config.yaml
n_layer: 15
norm: "layernorm"
bias: "all"
tie_embeddings: true
lr_mult_o: 2.0
decay_fraction: 0.404
decay_shape: "pow"
final_lr_fraction: 0.0
MLP neurons of a small language model. Each row is named by its layer, matrix (down: output weights) and neuron, and shows model dimensions 48-175. Each number is 500 + 40 x the weight over its row's rms, rounded and kept within 0 to 999. Numbers have three digits each.
After each neuron's rows, "fires before" lists the tokens most often just after its 100 highest values on Wikipedia text that the model never trained on.

L9.down5:514467462518522506515525499516460473498566402484519430457524454483475426470535508457554473503463566452505511511500496524477554497530511559522499588488473494583470500533550588437574558504502472513567455493524541544471491497528541466542520477390442479539519515516454496482476515514445510484559516491508566543476547455471438456483518483470492511495484501496409491475505434520530507497479
fires before: " |"

L9.down1252:539471484530564500523563474497506427480573483450501587516486495451485474459465492469479494450526471460526523441509480487498507542507462479529500518644495516556455527524488488462467480470469548496526525478533467604459483434563574504467567558541491518463529443472496507534621466582527486549458449469409528476485463522467560443435494426477503482539513509472506513487492457543482560473556
fires before: "1", "2", "6", "8", "3", "9"

L9.down571:454543439510565492503464516482447453537487434475558504561572425565513455494445466560500532493507521512524541478494506438551451531434559537544496520516490578457524542540488588480500461469494488499477488521505500470598421545507499501528459482485428492518495462498462511458542504419506467501495504495470446547570468562521520432513492541535536498524466472533547523536442494438492468502434
fires before: " ", ".", " ."

L5.down15:490453454601511547468475498432517439502459519502496478482412458524480460484489499522453486533483480475508525522540538497526478527483539529483518488531472504553474539477469467506471485481532510564469489484469508486523535511504531564514480513510472492493448531400497391417503521506535379517533549468532502572495508550542533529528528506505525483529443435489621452418513491521489511579476
fires before: " in", " on", " by", " to", " as", " at"

L6.down352:493520576518513494463526588488505429477567511485532518563501501474491553595486527461546516567543547452510471484556477517500468541472478496479511446573596470545512500514476499512449483423581462418499487433557518461543442443593550484484410555526494505455517597494532461522450445472413429441543464506505464446463485506500544521558500536425473489477497525496505575515515494542513517514439
fires before: "|", ":", "==\n", " was", " (", "\n"

L11.down296:514542487475505511449528568474477511511531556533490492481448482506507552542553519433468560517509503529466438576488471484420497589436502516531477430446483517491490573505443516537569561572388450490526511465563476552438489555461495552513452521557512564520531497509547461469486494510506524375575525549463482508461542503470438508459513489523530500514499482475576503492532484614489470565479
fires before: " |", " |\n", ",", " ="

L11.down219:472430501434501536453557466497537506515500503518606483585428452520523494534496532460421526540522552483521495550513549555548472476537444481482453447472465488459475404570451505537569532514432531533528473513450476567510537533550535551500505540504528496520453504515429527472489537481491609489462462535510587474484519562501495498498487550479488510507679549527520557414525491465506472528514
fires before: " ", " —", " +"

L3.down448:451525489549452490513489523420518520492507480556494564550540430567535547463502552364495505529533439544538499453565523438530470443592456522517472503436532475464515421514553567484506519522466470553448459489505484523505471522482552483470540540520405532481556518536500442503500476477506557537494482582451586503515487444514524479530542503549479459513532530515486472471457558506459464500469
fires before: "==", "In", "===", "The", "After"

L6.down729:436553473543515492490482448609528554501527576515458515476551528546496480570483512500494513519510448572505498515462542508466455431508460498503496522433483546488530539519496523464460461441475455563514462522479444423514549529490546470502503543487448434495414458489482506497515532423522548562485487432561511551497511536502429485438472492479502478519481521516414506533474425473462545571438
fires before: " the", " its", " them", " his", " ", " representatives"

L11.down866:514393548480554529454529451530481564549501504473541490570531528559508451444494551540566516482487500504479478522520476520473468520523491495509500474481478462464402501482477503458500558517469472521551486406492511498483511373483501520552504505513526525443442548491492511473434530476508454498533441525489415486515567475526475489521602489509492447492502518508501523611467592465428501546487
fires before: "0", "2", "3", "1"

L11.down468:454545516459415508546420470498453424530518489466520446483541465429526550564555553509506490476478510459426504508477573522499455483544529477525509545532473518474569466503543485498559493524581511464490494481489464512534449513517548482480508588470509480569546485506470485412539558496469587434468483536542507475573489522514515469489545498575451468480529527498554549527552525483431532533475
fires before: "0", "',", "DST"

L9.down429:508558466504538548495423517418517486495514529566491481521514409448509556512481460435469544424572479522522497495552468530566505481507440537513539489580507538471466486541429506493520562518439484460512527519499492579486470512519509456486497465547591497486528506611462553508512453511432499519494496487494534565496520443513559518488521546425457438554511498461464478470576460496470440485590
fires before: " |", " |\n", ";", "."

L6.down232:510428542447561494541508487479523510573474470509558487486510458518577456524511489511527454533517460506484535489513573529471460461530542491479474531453521517500550525557487525548547524555513530495502522525476473563506500487559541493459495513523441498540498511498458480528493540448522437494509471560484415473508494525489397549511548478527460510465482473494506450551493438430429464472508
fires before: "1", "2"

L3.down950:487521462479536525518508499478519485470527538516475559493489476590514560547488538480520466415508481526532538476549461426511474542447457489496506532485455493530535397457470440488520471526454491452525480535495532481497461483459521476538532539532445499436453459406530436558561563601497520528457488492515570476464444543538464528480489525485452519563522523479503480468433490493494536460521
fires before: "=", "-", "Population"

L12.down924:492500470456529498487452582494496549510545492536479490464426518555560529473512418460485475584513508539454550515561564515546534547484605485523428481560489512509485554502474539485485507469515432494504479508464537520477580529431516543535469500438539532467484533490514503588474500541566557516470481480415503505435508484449499509487453557527551478383502485582508476508482526427380426455457
fires before: "-", "2", "\"", "The", "In", "And"

L11.down517:407465523442540457598551503484548469493519485489524529531525460473489527451487521460504464491493496485515474492516556450432503474554526460451521580508466539505508544423463480553522448505525466470432463439485606431416463474508513463486552481550486526433485612472472493497503565476560520511492460476491522488482486553519565436479556521521500536515446453552462530485490481511525498487573
fires before: " |", ".", " (", " "

L11.down718:482518522471556566457559475483538521459536525482530536587507515561455499486475521449476488525445505519481462611518490474514480538542517473516520498439481461481498520574516430493540493582492479492452466523560473501490603557555522518488482465504563499463544523523458524423511478471460528520427529553538557472493449485495436525532549513508472523454521424590468574556545513507481451531406
fires before: "2", "1"